Part of a small language model's weights.
Size: MLP 320 SwiGLU, 12.8M parameters.
MLP neurons of a small language model. Each row is named by its layer, matrix (gate and up: input weights; down: output weights) and neuron, and shows model dimensions 0-159. Each number is 128 + 32 x the weight over its row's rms, rounded and kept within 0 to 255. Numbers have three digits each. A neuron's up and down rows have the sign that makes its largest values positive.
Before each neuron's rows, "fires after" lists the tokens most often just before its 100 highest values on Wikipedia text that the model never trained on.

fires after: " ", " (", "-", " \"", "P"
L5.gate24:183093124134146121207066144133151152123128176107132203156109144111122132131123123107124176095083181140132132099153164105108133110132100108105104127068109142163173112158126080139168149141138077155163092112051161155127162141112188167107119084157182162155125174147120159117167103129083121056123083144087100132054156105126149068108162094048160134095136150130180089130124155129130099143107156088099151116117104096132073124109131154144038137088144130195132129164138120194123165157151129
L5.up24:149154151080113116140097163126124152112129114114128127123116103178135138149201094136104085176110136097146135075216065093114124097136144108145149099094159137118118136077134201118157161174145161169157144118133094135132118124091093034127062105127176092125153169118200145124091089133123115089136117179129072126176179158159156030111080164173132135143153088167136155169180138194075121148137169153115109121090108102095133135106130135138105138066134158112153113076155150122142075131145152
L5.down24:102142139113059138165100135141160179179218130097173171083147118081137132204091155133123129119109167089161141141071079163140188085111166157149163161120096155112140132154114132127117077133100099166165202101128124167125094038056130127137098131091117147144069193130116139113127146132086128079132125140125137077104143115153167116125143128201084176150110153156087129119159104083125096135143135106129113152151085094089134116127103124128099130097161158156117185169093115116189169087160092

fires after: "\n", "-", ",", "|", "==", "Career"
L5.gate306:087073155159103150114066114044122097114131095109128146125153142120127162156199130139090148174143060139080087120116102072115135100115099079166112155168089131148107112118119094132095144111175053154161134178144133107111140120126149120136194129114147109108186103193160136053172169175104113128115142155137119097145113120135177084098130055136082123151117158134141111128222129083119177091116148067123103116113161085130121135111125158097087140160051087138172127093164155158093130107142141
L5.up306:104080099104110122097096102172140120173195082120163135168038102135089133125167135137107099101123141142134116142147122137130137161135130125111125173110140174124067146146140083087108111092134077132103130124171133107156122064106121145119121125118166131117185092074122123097143145125129051108153057151024134142183123111110147136199068131120159185171123106182117125161115181142161107102202077136114136103148154104126121105175220155176087100129103133148144119119070111110138096162110090
L5.down306:079092160126104157176102129081164159142167118126147118170148154147070119095178129117101042169154132088111124149128099104178160159072075137209141127103133132103147124069133120109177151096146110138139161122165151069162139139221146118102143148106164134127158083150140152109154136129089104120181166051119096128118137107135140120169096120159133122102121144163160167178100117046089178125190176063169121154129125152139071163173089115114104181160104149105136089144121102119099105162131123

fires after: "\n", ",", " al", " and"
L6.gate154:015129160138178089066156132152088108171097108073058113136096167134133108175123150165090101083130071157172134108140123115140137105107162139150128138131122092151118153133137114122165106047166136070159131178208161134103105167126096164088176111181178185098104118115082168106103139155127154159135139151166106074130103125087123089067115129104113121148117152096128145115131204118134143141105166100143101081137112118132150152126103089063118132142113164169107099117081106110180128160147182
L6.up154:077140098154134116155157131135107150151131075108096191094095175069134115119073129129084120111179145177152157109184143118154146140192083113094157105156138121094099215166157148106135047077118143162090119184072112091071125158133132137131107116140097079174106113110131090121118115071103096147196107124160097120135116150100125068107208142075151102139130104108120141137168067079113127137128091123058144134137121136111135130144154214135146198137109100138121093092106121149140152121167157
L6.down154:146109120157158156187174156117173181146141131148124118109159156110091081108151106152153118163102111088104121145173117099110111098089169162164104133066143166155055070078131167156067138203166081164170099142159096157122132095160132128155111106089159152106121077126113149146123101143096157137105062155135146159121157060165158114167162066149125142112110142091104129138055124126132111174188151120139173125128075170110156126122146115158085148099180177098173174144142107116063076102132078

fires after: " ", "-", " un", " re"
L7.gate266:123125162124142151089118133124106071126112096111095173136132115161113155123163148142115137059065071140176110159127171094133144132119155088160167109133097127172100086157145056122155091101128113090100083113107112095217058139153177097134162089099063161146130128110119185190170136109153114063151114116117126159082103073049124057148126118087082116149114174109136102112144122115148102145169112090089126079108185140074116123168160086073140130104172117143084155124176145142163127144123143
L7.up266:143126053152116115063190133146162172143103152152153140095066075150134113140156122093136165104123133154174095109148099158143114148166157125132131092086178126158140143121148126225177152084110119104133142100091148115082193095143107117150104137100101139137178107172116151121097108104061152039140099171049152108167128147083152090134129152143163145147136129164149108090141118170143104126129087037103062124148179133107110120151188102139087164113173129079085106142119155125141169122167127
L7.down266:165136093122106178160099073111133074071166130181160139133128147099099160157143099139155077161129161130108121104169088115132048113139130132077091078102147130142140103122098067142052146109118133128187119133120129033101182151107135124124139086110110137171156077165109131141156144095144172104105129114106085143158113151167162136149146173177158180164115128149083097193123096132116107141129143055155198116138182148118169094145073057147139116135119114102083101098143122093114097080168080

fires after: " to", " in"
L6.gate23:087113146112133088189061055099124177090059083129140192101159169064184187137112097172103141094114098174107168126102161085139109121120121159124137181127091109159138145125176135132162087130117167134092104112117162114115109089171085157135126135116083146138131075135146088105149119132168092150115133059180154129115157119183148163122128128108111139075107114068106075147096175071162157123111116104132135135166149077134167107161147139081128126187132140114082099148116038109146068130137148
L6.up23:085202121101169133105109145119118093128117136129122154116152156126150123105225129168109143070122151140157106116121163186139181158158089114170136115134129109127106131180155129128151094043197112142116167167132169091170151112132099160099177098119160099138186112092140121173125145143135066146111088083146131156144137166150132105119152071092173103163110143109168050127143113078164112073111068160124126138155177106148162182153169133139110136091077196091077153095170128131146182169142112
L6.down23:071082136121133093102152131163172190142116103123118103088136154181114108220110130159145160125091122121103178102162096161091091101215143158182143094134127069177087127132206182114130118131125095112074061067115126132122116196111097160168088160047085148109121112084138110124142056164137118158136174147152109086084153159128177110069111133167141140137124159174119135138088122143162110143172164134147122140085128167105118125150155112128121166166143121129116099130134107138181164115146086

fires after: ",", " Apps", " 3,", " 4,", " Don", "Don"
L5.gate114:176054140135143059120152129149058129136097134138162136141180153100080110130126136169150130159124111153137132181130106124117209169112156103180173136149135140132104072108124136115089106081137092163099124201161120128139159106163153148097100140112096088146100168133146117170186095131154088134151183105146065122118115106071085121110164119179133183186078126149139146135179183132160116177150165100131135101161105144070102199083161147141098173138133153112172113192105105192122092151152143
L5.up114:134151128179157146150121123096154148140112110128141115097086170097098129133128128199154088178129113092103073167113116156087158167144171180160143134181162156138123108189163151115005144151150064171097171096153119164151160103078179117100109153115141121141026136090165149104141117123158142097139122167126132154175119128153171174087066114143139082117111104143109170131178173135182145145116172137122121120132087155173105147103096102136115075124113188154160106157136071136172139165128150
L5.down114:156148089183060150150102101115069092132132156114143163139133128135154151159160140128104109164129131196116104155088142126151103130078197122125110147153169154161133179116151106095110136110157146149134116133149124148167158129193123101112131117101135105210125149168116064126180137123109122083123152188143100158109100090062112185170122153210180132179071123147111125139185102081171215109124160181071114137131099177152093143104038151153118120141103143130093124173130094164130150120113137

fires after: "\n", "==", " =="
L8.gate209:049115117136104132120094128087079112162064096115090119127085110092138129192138112120156113110114119132127143098049172084120135107145178111116130108104108146139145095137098131105102117087101156123163106114124129141124144110093091140092146078105124103187157147145135096059143096119123187132146177089099156109107093106152098111124107140063146146103041173096132135104170121108082155106103166130117107126149178141115125197116061145142051166071126153074123087248110138133130133095089157
L8.up209:110116107112099120146064141166116165129185130084102121100055115108132165118108150091136132092101161139125121114123113169104121111118090189140094069113119143145161128153117173086129140136102149094130137103143108161120151144130110111122180114127171109172120127154192080130155073225109105123172124125152100128141101104148073095087216112128139221139128106171116153134115123082105121172103081125151189121128152136158189135052046143136138114136097113136176110090067132073093173175157100
L8.down209:122143133187085167095081107136166079113154113114117063187117170112145058128137196099127118104141086148120121121161113111088190153090106161108080136140177098046129108123066132100149110184150127121144116123190130174149138145068120089163144128109106127136116070074135113072140096166091141143183155096106158096088086111143129120178149181161151130165130165092159096087129161110046163104151118125132142154140146135128102165108146119214094112125093101102147133152111118070176137102163108

fires after: "'", ",", " became"
L8.gate122:123100189156110096090119189164119113121054159087140096191084147127114169080161128124070129114146127120109161128145125136097141118075103109159107109154142150115129146148149157156144104161079089082222126123108132105098191120160104097097120081190135082130204158124144084107118120103126096143166083105064067079130143100101166125114150124053114120150169152157087126100124184178091145108097094124156095148085126125124132144106104169129084100081101192141170118153102098096134073166143117
L8.up122:125176093164159113119153113158088102155123174100146127167148166169101123120070192178117086171087104120150171179132139116130144142105177129135165158180133206125098077150112141135071112103103166104074142065123117141148153167130148062194149157135122135159076155097074157068126167135138148044118178167143107201169089118134088140101103162151136181141115157149133111121143168098086156147158112141118093134136138150104160158149101155162143088141165079076097162149176089152114086130130124
L8.down122:083116113131091121137160106122135081079102112054144092072149063162108157158114110183134136164103117101157159090108168162135108147144093122107164168178144140214177091145119124109150155069150118096120156122087161149135132117141146129119229134171128097150126159138135143104132115127094156100082101072067103094121154173148138119103156176078122124139135117109156074159079151142091111154130127202077066152120126130218131127115123091174074060106120147128127147158135104083129079104120126

fires after: ",", " but", " and"
L6.gate192:138127148062132121170111113134105137153133080075071139174127142176141167139131152102138134131093142122056115147115166161130124126131124112158209116173111137188069151156144153128142120126144082099131175150135140109082138148206164102125118123085137179094080029163100050082155099143172123141097148199144073125093144081099122121171120092155115183112064090144185122122125151083099096151087112103134041158177112158135149089095121122128130118141155117136089144140153129105124129135142083
L6.up192:149131092082084188055117151104157079167097143123087161155043076164165132098172104161108102126142106187119149137183105122148181106133081134117141114182069203112131132128074128152157173102162139063153099142133161125114096089131081134110111167147100138131149124128082180147148155144064104142179130123164082143112129107102105078119148110099159111159090120194131103103098133131094094109149135133117102120146172093072108095110107095154076160102115130156155104186117117149116156162149209
L6.down192:096130105096172113107135098135194143115125150150069088105129179136161141139090111117144136142133103076115105063104188119142134112127136127126161119149099154104135122145196158115145117103153179169126182124165103075016057148159147109162150086166175145122131125124086094158106176134126132088153122108133141091109152165163139085147205132152147105104126065109188169116197102111045098105090128148129133145164161135113099169101155117195104123135089109127143132222131120155150112122136097

fires after: " al", " et", ".", ",", "),", "\n"
L7.gate296:106119096113111140050177105132054085180135131133139171128068134125083166153162140197157151150154095149091130113118116139146170130109143071166093139163124140129077161115077157148147193131143092121110142095198149083135118078174115150092130110100171125153139093144143170111158076119131094128129099138164091108163088097169084106154127107139117200117118127118131134162152147140080166141178125130126061139083153126101129173107166159175094158172152186197147094095123092156110201147100087
L7.up296:059100146116105159123146157163140151149077061149141139110204186066090146152135150155140125097139162175150159118150104124138086141115101145146139078118068114132172126111088123143186165166106125125107124129173146106152170155159111179147089193037151164153128134088115090094085114127104083075100125191146184090177200130135112108148126137120096135081100158106166144140190137088168140153156167117170109116161160111107144084124088119175103178149150098144080146133106111091133131169121175
L7.down296:090110124068170144126093076176120150146103130131100111139072117124048131155092172141144101161218141122159149119100145129167164109106058127069133130144125138158077137111093124157130122089120119096086154160182094099157143103168113079089168127122161140091090150117108117086111061156139129168220113110137075183097162093131105122169112084105137102124174176149140162103104168119115068147093176139096057174142177113194109133114152159155143151117132114148195102137128144109116129138133096

fires after: "\n", "-", ",", " is"
L5.gate289:138094085109166180121094124080096129146159164119147166158135149109072125172127190078120110119152126138120113150163215121098130122085192049182157184176126112136146165136129091102186203115120129161160086134149134135183178061144124159134119181130085103130113073162114124104143064140113128157142118101105111143100164086122107111177142088137124064170125109173122131063139153104157139060164092116093148134105138104104067113150103154072146123102073113152124137128140135185101110132114100
L5.up289:114090098119130198123094133154114142188126108143168169102110132110089096154096083135148154158083105168145166081069125094108110154136100137087124150090099057136101143151121112106133137092123098158100089150106147162149140166132110099165109191127093107098159047121137073112205127171142103132126134178141091117128143176073086142142098138201163112125152083114147149176064134151077147171140159109088116105171121127126118065124186122133170188094190188107120126134144127174110105122145063
L5.down289:147138081123082121166129136119147119172116125159099178197128154088122102089161115106131083108147116164136147130121199086125146167153150109173166100160116091092163106100070123087083147150154196141157096112106153141220158135182135114130080139125151094054142110146135071139105138194101104132222146127104129044135069148099122109137130115151110117116155160076118104116091142151161133081136080081079143145159048155143121126125080127138151134115174191119145113132116107176092132120109116

fires after: " was", " is", ".", " were", " are", ","
L5.gate217:115125107144155161045128113164053069153118103083130158128139185119069115164134140139118097139158148104148140066102162141128122161125129063136128055154143146133069101190218157113118138112064131132145143118130118071123162145131127141124081124140133140172151120135157103117128130128150173105099092086098124104151166141115114111151211078124097132049107125143116178185183118066118141076155089081120132127107126105144089188108128152149052139109098104146077147126183112128126138078126156
L5.up217:140072132130102186127100099169162187150093117164124103152177100169084136137091080150131117099135117096106142115144098132119128097078166127083103101119177131119109091164131142089181135176112129136104129127108162150108173151092100186107137113182072124116082041114131114072130134104144149097087139125171141072081151142123156114101101173156082131149116082152083186171141166111131162148183130088158064163117153162093157111110096124068137173122086118077041119150105077112157117114084172
L5.down217:103142096125148081227094176053080193132090121034183156107136136122115146138127159195097138122114154123083110089120126129096161143122101114119088174157119151179127113101052106134109144134157119071110062123116115108072130124052130090139170108128160104136169117113105168106127111169138113137188141105154141135142175098111133111131123176125089120074090085124178112090168130146083121158140096132146165191123145148150182067155166121139144143110134089096122173134154117138182128125142078

fires after: " FW", " MF", " DF", " and", ".", " who"
L3.gate95:135120091083047097119142117162185128168104156132100127116173156110142152156097084120110131152126101131096103141135090139133121108123136187105115134148187083149117131212185124109184136083146093073137147135093172146063147148157099098104113099139142076073124076084089130079141135155104121115140114091117142050182131109156210168132133104146153143155103078144110146127068126119173130166123141154141078095115147154204130126109148153107155147173137136182086134129121064152187191108148164
L3.up95:160110139101090153028129148139111062119131100083117105137074163194132170065127133162082110176081117134117139120140182179129138176126132118174148156130115170130087146152133136080175181134137148080110125135146167148135087124111106137103131094093136094096106163075147138165167154126157076140140075110140145129153161089174147127197147135102085143117176095163097149104107107145106152134166155208156104103134106113182175105119124165127131134164217185151088117165109091164067148124153105
L3.down95:132136091120157104176135156142114119144154138148120159158121109097054134155106116119112150080143097143122134083155114095144095162064116147168093144095189087108176106130166102125063106115138127168141145131099135148030107084069164163146132108161109131109081098144085101134100133218115170152118136098112175132161109205183153135161171078093189113139131158083172082157164159071148187142106152101076102121127157182124086133102077075114142192142159114126145131112117130096153108124107138

fires after: "-", " |", " (", " ", " In", "/"
L3.gate126:129149167126175115099079120135107116116062154140100170148085078138157089145116128102107118109090141183165166125070169140113159121182091122164109139085086157153119128164121072177071144096184073113137134100106104107145085126141180142119120118133130114129151108165068164142137129131139095117121126118106187161086055093062151077133178077119095148092115166093166077089148129149151118159113097089139167118146116112149103094174089060081078064141112111110099166146097082106078179161147099
L3.up126:155147100130176118148106084179131153165051148154089137097065095182134084120144143123164067159123171128137173121085101130123193143199123132145124152088076114137135097146135097199179116143162101189100201149113104105090104195150147103133082104135134105137135115125102150149146113154118048118133180120083168115127130105137141079163145120122122134105111119153198093127194121144183118155151149120067129090112130155141076093183122099089134114128178121086120177136088090100095153177145131
L3.down126:117116137131132171131134132156135146150138146136122161134120113176135094134116148121109173132109133130149147150095111148166177124133146122156140183139119135016084107101000123179149130122101125132123146168163132114087115121133137170127103130147102086131120109100139128139115117081129169123167175150088136159134079112122130100150182129151112159128131138151160149149159133129181104186147146159105156123143148151121119151133096116157141065122144125147141208120088114093099126091115135

fires after: " It", " it", "It", "e", " and", "=="
L8.gate264:121114140134115074113140147078142118133093057148119239197123114115105166172106120125184117121136163133170164113051135137171174168141123082098181133147094090143106115143201133092176132146138154122097080140131125067125112131184165145138110134158136123122149097165148044122113132091149077080126103127129111145129100109140109113138146104121146151116177096147190156149128141125167125069152150077163087124161117121165078124114077076160111163107154133146095162185115141064103109134057155
L8.up264:146154126115156118119121163130120111109069134084151162130131131121110133051123109136051095211145108164165127166114170124152109133075174151117114109176180162153137144120138123117062037149164168138160151104111177122130126139078150136185111142094138167075104125113095125076150108134121118147155173095138120125138187093080111152097074165121119148089144147131182118159143163128165091138147080139113082112136167099101077112183108176120151157127140100085143091191149127130138053221145153
L8.down264:182114138118169135169156183159111062087184162084119092180044131191164189148138048112109150172116175097096141069123102125147136157113132103097073176124148110113143128164128109147125112150167178136123113121114190115187096145112161081108096153066129126117140133106143149109157155126133049136113142113103149099120132140077117130193135136107153076121148118145135115095112185087098127132077141056169148158118165065116129082136135100092108137128128080062102155124108175145119104144099129

fires after: ",", " in", " of", " University", " Duke"
L7.gate270:082122149082157104203131122090111106112097124156081131140135171051106148172132125112081184069149118123129172102172142202151115193134097203102157130112123125154127063107157111163190151134138118125128128135132173150171117114154105166121133091113136093126118086110153096111173130151132132191093092151178117096154142091161154159158129043116081122114105136098122138157192125105157069141172118126089057135105143150188123187117147115074130132140140126158099127146116148134083066125193112
L7.up270:135152093144172185124190071100121114160077114142120123126073202125110105098112163165131142101140200082115100141100094156152134106133136114163082179096127155134141089089148118068129144140132186190106151167153077125131160129099113160138107092101170122147120172150130102129112086093170163133179156147138096150147120094161132138110073145085104109114118064115111119087189107066183137114140131140139121091114110102168145173153169107151124066164222063101103109068117096103151091147153161
L7.down270:114112160139116128089102104150136103073101140125157178135133124195161088132137162153090166077114121075125151117091126100129134113115147141125112164107152116119143164117117150123122139128127145118206088115098174180152128192226122081135110090128109125121115173147099107174120136072197161162145111137102150199082186061155105139140150128110092098141082141171075095123148130101184141169105157134121128080106164067106127148118064131179075166094180152128136150111160197145054150165136136

fires after: "\n", ".", "==", " 3"
L8.gate283:063116092125123145151139069108143149108097155122117106154132118149186159140116145145137144147136121135118176149078066074088173082121151111152152127141144106123130090105119127119112089124058127031136112135187157107096116156148102145153143153143124126155135124060118064076160126119131174139143138056143153098164116112147108180207169128133181159073131110133148175152133131182138089161140155188128157110140139091128193136101137128180130073040143136145177147191095146126171151146078086
L8.up283:218165186071128085154129125161106099155138109165106120109114138141139101118153138131170126161133139132205168136099140122132148107095127091135147100094058167149115124124085136084117105191128105105062168127074080131117120053159129115116133114094145122108111163113172128153080145108134106107165149126151174160151093126091157151151144153105090131151075094113084085074096109078087133092138173115086202121154213123104122093051152085145103134110191152139121132092091150130120057132095121
L8.down283:105114148174164126114152165153105100098143145127135140129115189093150089107105165134149103112146122173097111169112138152119081114167157152169147146133142126181153154124105144137063158095105115062094166102120122129145150059130099141088111139166064157151125077105141135128149133175123163136112131166127136092126089136154118161150150064099141125084143022143166226104129167162175103157152122128154116116138152107149161109143103143137127179176040174106192086139042150135140210146124134

fires after: "\n", "."
L5.gate144:064117130220114138101136119100089129123132144111102165121111125116128140170107116130127148149170111199144116161117127116145162029105163163147154148096145151110096077110149137102143146082158104127152174127112101059102135106106188199071172091176116103101092139190116124127141147161120126132131096061124172084178120072089102114135138069116094155108098055163063159109123152139107123116142163141138120115118204117170061101096181112109159136146117097165126129161139090140161177129085118
L5.up144:095094092082144167153077108102147110196129122050133117142117163169159133161164080089179088141143115136125102149107117120052103134171145101180108153105179104144136194153098183136147092133141108118164058188191147069140091126114078147137169154074124111170154145112144152170115130124134159122129043177170166144102109080127145195097136139158145138107096157163158102116177147163075120139089141116120108182195085134125157110119158085163119128103104097121109118127144110104170094151153128
L5.down144:066117137133134134159073078096131138191123124125112104136156091136154102088129135135076086091139076141182121094110122115107130124053094131145140173111107189195146086101112181101146150141215114107129140145096115172148149129122108127181165109131120146164137126131167159146154100115106045168129122147124158126134160187128143109167148091074080114107180106198126170133100146141104158059092099105137126120126159115189171080179142096111099174158069156125143056106122163099153116102133183

fires after: " ", " |", " km"
L6.gate123:183169170131138122143122131148110071077075131159170118124141102184129112130144066157146162074108143167131129195167131111116115119106071095137118100098080108147150100111159137120173166199151086101178087133171126163126084099194138136161092094135130113087141131090096114171121097065157052048154144133105134107121112078124104110159095150132065083117156122127103105103155160158178183150135112116046086124087149144155115082116142113085093114183155105148190122124134143163150143141146136
L6.up123:162161120119142116091175086217111050115090174127161082157098108161109084124098188115103147108103159137150143188117197188159144080115127098104101131148120138150120103130138100101151099160152122141160120137167084137159160132129125159061120117130095095083154107082097116113116183098183124128137136193175133138174146094157107162122083123178076112103184151103161093088164088149086106165153124156109121175132096171108156094160110090125128060104099140105083090073147170134115138145164178
L6.down123:121122127154108125161146151116092102075106134110119148115187183108147128091099119045085120101164101112104158136163125124123160117143129142098144158199118116055106093099136174146154114138110125180128134141111125125200134137095130140117138124116121103106131098096148114126117160014095129033154111092055133105185048160160136094178157153138085095113082117141145095111139162121152198121120093191124168135115122088166112091134114182169101115115151139120093187139109096078150133141144190

fires after: " |", " Motorsports", " Chevrolet"
L7.gate173:084114191165134107127163143117142147127089079133111099124156199174136168117061157093127058083084157115115159109156142036124133134137142148157155116165081083141099107154162091140120121141093152166069116181152110109138067157130128131171123127148110194095139142111130099146137145099165116139119124071098179136136133122178136131110154134119136170150145083073155098163171166110132156084091151083119081113103075163061055134146138208108167110095062117108124113127161102122104135113087170
L7.up173:076092151087110149154102140143105136111139081123111096114163143168138165123168125116125080117209125148094136170164128126070188111163124119153126120131154201081097088127134140136137083143136200166096166155134136139122146121085131138091142100117120120151154118110160119155077164122187112090126103112142109154205151165181148159085114096130102148173076122071162100187104099138077142097100126075022116180101205131081146175106158123122148106168090169070127133090090130102148136127126129
L7.down173:152124112194100140095109171145115154142108105168156177111108159100158081123110116143109196111143117153134081134120149135185170183200152166096123147140126072005135136154152150136098134132173142078087163065196138159183128183114138146151200123132081132126123076098128116106083079128151118104143138163099122118109073148066119133120117108161125182149121167149114166096104125157161127135135165126129125150151138124152183136160137133093071152099217100104122130149154122112114156123197133

fires after: "-", "|", "==", "===", " •", " Time"
L3.gate31:098169188187143078087096132127132064144159178109150111145133067062123136140145129156094141121076061162177115124089118129102131112129133106147104195082110180124118111143160144113074110124187095146192125183111107146164160134143116118159156109134129164116170150094089152073129125099160095160147151154156068113133123137063077137133119092076136152150144054120121118126187127159139130085107092136150178141176180133172118164112137176117100087096101186172153109067148113130089105128110080
L3.up31:088117154141161111147118150126169212156128138094146155087140160096111115116102115113145116160129170116179118082104143153179147154133135143152096153070113142132065172109123216145066114119135079150110106130151177164138171173102113142131137122143147202103202194159166105102158151086151119113141105191127162150083112107146084154135080103154124139133133090181126157169143136106086084130167168096131198152120182177137093098121110191119113101111102088122094072072141117114118064148096104
L3.down31:137067093097082091150149193111161109198163080141104173119078177081112150100136180110129111110113160138128100165137178118112081068140155100121137146170085178153102149083123169122100084139114119048139130133177174080008116111102175222152148135138175139118109132114140096145152094089108155088124136112124154142130147118134119163119112111109144115134130093140166149064136145090125128109146130116069169126092143109104073132126140170116060114110104150101106114165095166117180137130125089

fires after: " to", " and", " which", "ino", " who", ";"
L6.gate285:145166057120138145116083141141106060151151122110121115126079177122105146112110151148121182160116168163075089156137121129116057088088116126116149103146081181177126142122093089074135146062215090110149152098124168130107116084120103162082136029115137154083156075101127087173161102165117148165095130102087120117142088125130139100119073095149111149112165141118153111133104166093184164116108075156144108138161143083111161138137142109188096173195140167129136132102172185142138103114168104
L6.up285:132062154133183115161117143122117126140126114111125117134153196138129180153197102136099095126104132162129138104164117139120107156076105168136137144156126152168123149128127086194173092111093133118140116156091121103061091121114135116180136154163109129100157065139080045214126183137116148089144125186202126075077110122150154108151103067160116123145157162082169098065118158174112115048144108130109108109154180137099117087163173103069180161180110136124127167134132136135118159130105163
L6.down285:129137148117161147125105125051163179152127072139136141065146126094087137122172202121094085103151133085160130140073151104141124156152118087161121153096114131149144109117153184131099114184090081062131150081202101139221145167151144119150106126110112124146088164129109224101106125125071105155126103078103208125128130216130082125145180145149090139074111146138120166112132145147108078125178140121083162129141132141105151124140152122072132149091160108135149119146145144061124176119133114

fires after: "|", " in", " the", " on", " |", " In"
L8.gate289:188078103156109159084108164114128150119033114129110098187126138145127137109144145152124166151072088104132082065135075121133112185100143150145155072159102125103115136120120119103175120160057137093151076150113127100093099157157118132098123157140090118140211101184182077109149139147119107152120078045116091138125161121172123092077138121137176170176110165117129156135187148134171158122152114115097130146099127154041135161102212152131109163163106124151151115130166113165148078125131121
L8.up289:096084165112172081168139108137115116140123104094130129154134133164123112102112160082114136130108159120136154095188087102090087113088090145183103117110124106132116156110142167140148069151081158141113130190116058146110100142126141147181117111100109131085169081184106116073145176095106094151127135107116164187073136107184158174181122148152190151067107156099098118141124137089144203117058153116129143108211136131129069174166184098104128147104117120134159118139059126127114091199152088
L8.down289:075103121110128087084144152112112131179164173170125062143120137079120165145091109149127165103178188120171117170126128136137101137169142155157112090076113158189078126165187115159128184090162090144088122104212110153159137128114122134145090147118195126111113206111122134115147121145144143103165066116087025135116101099122100105098117174088123102134137124167155109165161123166066107131130139134140143101103108146102115085147103133167073124133129177097160134123156118186126228118158124

fires after: " the", " to", " of", " in", " and"
L7.gate77:138067112127113148074134046161182165101160102182093100157132098100177119134114159108133120151149082143082132175067141081082160159129088099117174122126126126137114078170110137075129098168143162118115129095146091168179150124149152064156112148118038170131140085069091106103155114074136081125129119086129144132119148151179127149085130156136219084141157113105138119099091147187116113110143141149148127140134120162079178165169105158170085155164141178134138087182103091163152124118153135
L7.up77:115153081105118132125177126127125104076077119124076044077146137099140108103126116145126159098144076163155149097141123126100104080111144155115126200146110138097107144118137107118183120103062098155137136155089123150108134104081154179076120051143141110096141180170046119088147100149169100138113117135220071117146147140135160127085098124143134131136176080073092127162094117082173101184124152202137114069089120081122096145139140100115088168172142165176119128091141095082148124100112117
L7.down77:139148125179097108126110084155163139130114115164161096128090096109175149151138148098169095124132108179079207143137140083098110100133168132125089107152084134113144119120140129134110092161143166096111106078160157126059085092119067073115121149143075140158135101064177130113176086099117063178088131046111228149111110050155101177135155108155154144113101111135131136057103144159137140137127203125128125108090102131100121154124128112132143098088082081090139095166105070128150120137150168

fires after: " to", " and", " this", " the", " that"
L6.gate114:163126084142133092115114160081134184132147089122017144117146121140125167098076120087157153106159105118112141102157119122162145166130149172132195156089116100150099164128148094116115131154093124107080137124063160135113128126176117148088082213120099130138101122157072093080143152181186123155048170112204133104131128158144106167095146155146146154089121155134167125100124122095178187156095161101123109100089154113102086194133152147107172144182121151086131128164104081132155081178112130
L6.up114:144076147149099095157116099143096114136115120156105073174095146098116103076125110143149126120140071164147076060122131119122138117174146093105185104159103176110153143141154113111124113100100143095159158097140160193141050099125123144168084133141095159137052098108097126129176140106088104135099113121112178112077170137092157160144071117145130097107166120133161162104119097183154105124096059186124041105118092133147173086165119135067134168114164161101129128096098123159134170069201180
L6.down114:154126119163164139085116142178090070104166138126128141101168128101131154186155102131084118166161108112124149166113123140142152112117141149122136134093136079161174098121105156138103137187189177131125079160082132146000125125187139118129184133110138117127197118101130113160138159095158110086081150139094098144145170141132097080138149128172183094140089136087128141123138071110098135129128204061149115159157170142117154137146124117166111115122076098188172133071125125089125102097138108

fires after: "\n", "-", "==", " The", " the"
L7.gate253:131125167135145114143062119111137142157134157083138145100125155094171179092120150098127098176129106175061156062143099075079092089147130161171183085157070130161128125143142119119109138118132141080124139128094186097113130113218094082145139166200117105078084131114184102104115143109159117169103068171135130077152139125106141086167173133109130182147088126131134153165123111121115142124169161126121157158173203163079113091113108176147071160116111086171127067105158155126103117157136076
L7.up253:153134164101160112140154169139156077129102159138171184155136093156076131112154153109087110195078120129108136165074129089139141150087066113150124113195135097118116140147150202134124092099183158093079214124150136172146127088127164129130092104074120175131193105104110096111153069151115153092130144126108105126157173115141127127078112105075124114136148111096184100131098125143144109122112081124083165228121124175138099151193127086144088135069146181162154146132081172141159125149165131
L7.down253:148136090102115138136117114072119134144101104239161131114147143122096175129065124104115165145111110143112110091125164089082113072103132111226175090142097086140149166149126158079088131144081168148112114083156099118063111113103108103128101113166115113142080131137121060111096095152188106192093126134160148115141120110126108178104123103109144110099142180158134159136131154121119085140178181160065083104129119154066136164111132157144107111100062114088155109180138111097186081089177153